{
  "num_key_value_heads": 2,
  "decay_fraction": 0.917,
  "final_lr_fraction": 0.0
}
MLP neurons of a small language model. Each row is named by its layer, matrix (gate and up: input weights) and neuron, and shows model dimensions 48-143. Each number is 500 + 40 x the weight over its row's rms, rounded and kept within 0 to 999. Numbers have three digits each. A neuron's up and down rows have the sign that makes its largest values positive.
After each neuron's rows, "fires on" lists the tokens most often at its 100 highest values on Wikipedia text that the model never trained on.

L4.gate365:474540586520531511420540506511514503529502532505519508478499516487445537491540507553466510416461497496439619504514545578574551486492482530553499502538508510412439501446493498489516430572547515495497470496511501470510505495492456464564552439515495526550531507511529465433514489541506490472
L4.up365:478499419512510505396499439466502436491537501568487485517443519424537532463577508517516577450390416563419559547497494450479526539501486507569527496482506497455517432454545519501485500555554526515466484507449470509500546558478495511479500417512582468549537504469547531559475482498506468478
fires on: ",", " to", " under", " of", " in", "-"

L11.gate637:422494567545556496473530501478515505512452465465546533516497475435454527529558514524528531512445515478467526546560503504428438492550519529485489514468449511432563547524494514555505471511507529522473506475449483533485413528470420536435491526479505503449519504445460499434465486422458552540
L11.up637:466486490473515494504505496552539562473525542464523491554554454452455408495516502505507454539482539473458488489529493482423481473571490506547473502494484449492499469524419504465457485584523461506512518469472502513433486532439500553483444463532578499411445529536523513459529465467519517504
fires on: " |", ":", "N", " W", "|"

L10.gate580:499493513528491481597555393529431453515492535470460547455457552448505467387485449537538432552508518472473486465470445476555489481506491440503600467523490429480521540495524506571550532499475476487500479478556527491541512478482506500558477565528483520561515471453574467519488503512518488478
L10.up580:516511522547485445493471494543510440488505531491544564578493514489522503455499459444470571450471573629525487450528459532432452510486499504519529505534458525520513513479472563528490516446465516498497486462528500556487437438506480521534509480513431492479600545527493452518471529551444494494
fires on: "F", " and", "R", "f", " rel"

L2.gate171:536513533460491515597522386500455652476467468515506484507437510438481483553460450489487527408485546491542501500469524408495485550481486531467475472489516538458476490441552579484404456507485417508494460489543489531516510498521486547483531460471487527448546452488480468435497554500541519509
L2.up171:480475533518488541517513608569472529447449491534539498565472459546460452483471496568534502543455445559502510490505488526494471485504499558519480569560558528546497527548543512498473441495511471541489547514457499513551470575444508480487468500572515614485488484469468519519520481541524506565
fires on: "e", " former", "ble", "ø", "o", "ate"

L11.gate167:490529504493501487510525428467462453439497459473484551552503514504487403472479505449516542498486477476454442477412501492486395546517532518553513429555461456428465486516486519482515478474546490516550500510547507554395492539469579533482505504472550545510475476454518455539459543542505486502
L11.up167:510443503539551504449473504499457456434462512540499510510482467497522467508523483440485462472547514463543537493462457553428522491528549481453531505461545409532485496507516525530505451519409503501530538492540468538427480509459536526561452443550471474490513468476533398554526553552504471555
fires on: "a", "o", "i", " A", "u"

L10.gate224:550526440466539498462499429518465472498513485472569432590520394531539526516465515467489496501488548502560468506510490435479528554528487522447539488494531511446479451544516511547449460578464461476509369534541458536483505529541548504447465537481542515521534485500501445457507507455579446575
L10.up224:476456518475484502462443519482540479433498489487493512501540529523502437506464522490462521480553532508485523500528575496437466522518458520525518555392498445529456472525522518459471538560433453483501477568506417523440518574540479544570505533524422486533514481509512473492468508427568606539
fires on: " such", " |", "-", "|", ":"

L9.gate112:529517526492528552509482440474476487550465491468518492504551517441495582508514463473559539441503540546494577471476519446514488497486491561495521459473527537525494541491528526502423483467473481444489475586468540522577476505493511480524476540478478419419526480492500476509535476506518508453
L9.up112:535471466569436511475433478439479574463496546503551373511470481467480534516531497559520487546446498527439492581507574531464510502534460456509492457513547502485522487485489544462462462495548491519541518532531534484460425563492529458508498473569531442554548483454574510483478498472521466471
fires on: ",", " of", " di", " |"

L11.gate731:519552508467510517467540510543443471555518538502466479446484433484503500509552501508511533500467525486555458478535505496496488558484494524464498535565428433485500527554526554519533507523556498552493459541529509555482523588438501399490469561478553530551513490507499534491477513507539532551
L11.up731:547521551454495497517503433526521488520538517476562616548542497556489573435440453439465470467487550472546473450460548532514498467459501584531571499521473515513485540498534547449498488486465468492458440541489431579518483449497489451475504516490490505486537481498501509481503542521524460510
fires on: "-", "|", "–", " on", " in", " –"

L5.gate606:498511509508508543494478513497483410465454522482472490515527445557509486473419504538449491593517465541554584473511483501515450513530543518489541527476451480569444536583405554426484502478536440466527555456558439485530495535593490494454470491510507512527535433496556419465497442492531487545
L5.up606:481412411457467548473440454474566480507553483497438478510537465528476485484531538478487519545493550562486477532540518526472498439534495516530502566483559492555472519514509523582443479590532478523473510527513472470503504481536545567478547606540484482540427538563484547449512456500534498540
fires on: ":", " |", "=", "|", "-", " ("

L2.gate643:524478492447447480515522488390490483483532523486494494517478486513475446502513540450503486505491542411491500514461512570491479489522488457435503566532515526495518479526425512483516543518538522454472481492576431535471501557492539549484498519524419494545474534528411524481511458537499548494
L2.up643:568547411507522525474522492463425554457476488566493529524558582477531545581503519509513496456498502443497500513451464602508498472444439544536525478521430487481489482468515465494461527492500474529486422567472549468478524543501527511474389464566495516509478448485513503366486534485464486440
fires on: " of", "r", "ap", "l", " lit"

L11.gate65:537499473449560573499538548505478433556487437522509478541493399486523559420517548499525527543510443484535475538406474531477453502555472535463548529517495490519482440564483464471464512566551447463559515470464478556517495522468544371525483500505553539451415477486528515483510568498532454469
L11.up65:481456566508536509512522540454528506448451524466459532493458462528525516567517532411595562501544468488539504517433565481500491485442515468395495500571518530434455473538532486575483436570504520482549502511492427523505533570441536490507490507540506462472409514533523519543461499560521464464
fires on: "\n", "'", "-", " Mc", " McC", "\n\n"

L4.gate135:460571531455515473501551491500526562532469525450463512509567505477525540542480537490511477554499472454494546537498415454482518448449489549454565466475455433438575485486516427449451485486527505480536472442474501447477471541580497504468410539546427462448582465502471500512470567543449508468
L4.up135:460509523544479465478504546524533488419484499484507533542513420536507499534512523531494508550475517566522490450474499495499536548516536417526533458471525467528554431466511468517525552474449480533523437413549509537468478471474543515521479514512604494476451581552417441523533499457492514475
fires on: "|", "s", " |", ":", "enti"

L11.gate699:493519556507532566464502506518473428531489480540460514491517423514478479465485392510527472486498443545544592527348547478502450509500485486514536561491498448517464556571450477511502502504431485516545487445508476485440516581578563500542507480496509498501515492549501509502543576531549529472
L11.up699:425468513524498542495507495451476489525464492452484548505502516552502475561505448454541529445458502476523511606480493541526476510457493527446472485498554444446479444550505523492431464504477489510586472398481475474418528544543574533567450509542604497473468489525523500468488519554560524478
fires on: " \"", "-", "'", " '"

L3.gate207:515472436501423508560490469479423527425482525520596538472496459550515449521531531519510519472557436455443420460458455555469490458518497475505540507510504459407538465492531470572496558464536499479495453556511561496534475538527405476596466541496403479536437529499458472397515543509511496509
L3.up207:526475449492449541506518487453452489447503556516496494463523500496461498455496495527536483579572428517479453508493483510450456503550501568521579511592538469486527464498482468476535563551496516496487498514514510531439510480433467509503509580469476493463558502528500407512462570468592522537
fires on: ":", " -", "ited"

L5.gate53:545518549572465560451484476504502500526533417440468566513502463540475504491499521459490506458508524531506539553522523554454480544459496426443515530497474438533516466502556505520503609498477520554541519474524501418543446512458522448505544424531461471477497511542559488419590565498525537495
L5.up53:556498474493565530498494591551470557522483484527474537495481458494460556498468540499567476480465520432566554502462430467518471508515528461491565543492477515512510452515453512500489455468478508494512512533491468473459485572421442467607449469604506466581387490565558551526477536519563508516
fires on: " (", "\n", " main", "-", "."

L10.gate661:571546524484519519514486454456467414516546501471472516483477509494520535475590406476508508531460550502471524496525479522524452538509473516512483541473456508552457568510507552495487533478499497431477469457461516558522486513521554515482621428511538515442430561476465563526479482480462512503
L10.up661:502496498498464567562519501472492556479505525590513498488532462500485483482518502507399472480546577518486446495529436578459490545474548467492480543563489514552558440497405446513509506464543513467602537506416556477405522440518500486425490479454467478448500487524508456517502522451501429493
fires on: "=", "\n", " |"

L2.gate148:547510541449546503557510432510496448500468510491494553452464591476463500565481486504518535443547471385512524533397474489485528436514549528472504523521507496502478490457538496531455522502550474485502484485484515527466465470514450525540499470511489531597497439459481455523559511483479561591
L2.up148:491477493511560438471478563433486560459489424539509491589479375548465463464473460471452490539492419518522529503482535538471491459517546476464529534492428490491515455558466516547488480490487476566543503448512505408460506457539568539504493480493520529561533378460466510479598481554493434515
fires on: "o", "k", "h", "i", "e", "on"

L5.gate81:531462569526523493546436555541583522566439456519536461472431466461457538508455439575501510535494533538538506493466518545532517469413509569507476437495618533481519535492514458460470559500513475506533488525469524474476434522444457481549534510485503476472521545430501469465513493549462527483
L5.up81:494449528491563496502515465430420460462543483493544507519522500446507591514496496448582562424529454533502521550548534469417497494480479539490524469452503497468499457442500514480536495505522504496589563497430536462528464522489504517523494452473535531570502489560527548566481502565462523578
fires on: " in", " of", ","

L4.gate324:514469479506482491511561407477492575548459534456587561548521516447483472445504529467497542470469490470514501443421470516468490486514488430582593534474422493424559488510560560518493485444512525536528493515540459488561483578519393539500464515423468508483464403533574496445508530431498509527
L4.up324:452483485541467545514522463513444531444504484533540429507551444449496526470590464447500537461488500477490468534457422544467484533483541498508595447573508464478428512552532515509496418517437553526499556530555431559461517538556450472532486456403512530470470443503499538475477477460492563543
fires on: " \"", "t", "\n\n", ",", " January", ":"

L3.gate362:437467470538479569513461526544452543514441571468483528605464573465516465502492500528493541524458558455498444513460470511503470557509467485569505528481590525482525496530468529501487538466449447558545520538546480490542569577546490512517540463489481508505423514502521522412565453474503490501
L3.up362:456474426470480524499512507501421496471440415425515487522468545530479525564495445468483579462414441446483519531488454460525549487529523528508543461462523462555527536586543497484494460521543480533452561493482506541533519535534487431483525462485498440576462520461509557421465511472468453532
fires on: " \"", " as", " by", " at", " By"

L3.gate164:489523498469511489508512478485522544537518557467468568543482481511519540449532414523507472505475567500529503517521511465526520471470469478460519482552463519577537484477452522493419545555484494438440581501447512512529530515469472500521433489493587520443445489513485491456491580505458479437
L3.up164:510529552472411539515591502483549508511489471564439517508523528473512556547476534492495480490488498568494446500523478474516462551502498507542463502418455492487483437400453518495531500456504493477500511517469463495521423502509562570482490444448432473525555544508513462475574538432475509530
fires on: "|", " hold", "end", "-"

L2.gate516:498433500508471520497502503514552536505444484438458509493501440487479528523506489465518482533501482592497403540469458472509511470499396499467551520506520628471491436514456443466509471489481497470564474533457501502500612530532565521474533451470515432409476548491583459467516530460414465472
L2.up516:468467545497523488492524491416537457482463548438513533430545476516486544512592520507509498491533509497509487516497509457522458459499453460512542539496513549483554501482542590519546533477504463421598506510481510520514474534467463478462552433491412513491528536481497466503459532516461459481
fires on: "-", "'", "o", "ton", "ison", "mi"

L5.gate616:405525471493561522516538439519453498455572460469536477443504542528533509462506483506449464553510538522511576398449467413473476532531503464419516520585426450444537493565504437502523458522494494509559498504491506465534461456516492520558434499464447469509481494467553493510489477547404538473
L5.up616:543513618486500505528471453514462503524498519465483492467514534478474470490552484495379524517502429519537462444501492490515522548499539524457536499591476524441489562514508502505484432512503495543550509529540537465519448509533495525435506497464475521414555465567511525530548448533472549560
fires on: "R", "s", "l", " and"

L5.gate48:496531520530552478464555444479496485581535487518484537516564507465494499506480514511548534510533518596439444448486520525488526450539478452450527482525516582508445482540450512515463521569478450531451529485503504546519529472522509564556538506498476520533508427474484434508461467539512529493
L5.up48:484472504467483500454461516492436514515492437537572521531482465577474506514476454526432467523457465505595514473544539488428510489515478551564479516478444474508465504522513511468541514511517490519479513476539495571489557518454468449468572510491567551471498494547540533447557519563464441514
fires on: ".", ",", "com", "O", "24", "0"

L4.gate79:464502522466482538447503431488476521504461579528532465515467522548509565486537520554491485528499526495560529506551494545471513494503541491519492541499490532529527458538463493401523562542514530486508481560450490451512535491502525528406517559540552513398446516483463434479591524428448554441
L4.up79:460419540460541526499568499512555520503551548499484568480518517519519539481495502520530466506491526503538423449458544479573521495514470482513522482490502542459489456435489551560446458503537533500457526594473510458547546540505517509549437555499541513489426494479407481471465543403482569449
fires on: "|", "\n", " (", "-", "ub", "ble"

L5.gate699:501558457440581560487478498496503466425513510482490488495518457516491509462488532472521566519530537541570447597549456552551438529476496526522531508490486501595500435568479460571507538534517468489552553551582464499497570483515572525547610459507497500537483511511514475475422579482533486468
L5.up699:565494517531537508598488570484503409446450491513579555463526521467493425545506531510521544466539503531498506523552475480478491446425474562432538510486535522516469491500418561518521503450457499435614564587519507499529529548470464481573569493520490445522458458484492507481496465476489470510
fires on: ",", "-", ".", "'", " (", "qu"

L3.gate693:549538483502512563542481570489505477536504429479466451461583516528548517577468537519547541588509488471495457544466539522529455550563511494477465485544541484578521487565476467458472506494475507465469465512457469488422559485483487445476552505505419453483555483518458431504522515453526487497
L3.up693:491512531408498461492407434456465562495459452568528554523519554454470491529518540497484512443531505485538522559577510447463519450498457544477565504481436499469429429512477587501540492497532497469477440532512502526444555484449535495387561502473479428534523422563530471432564477552568509500
fires on: ",", " Jr", "p", ".", "cc", "l"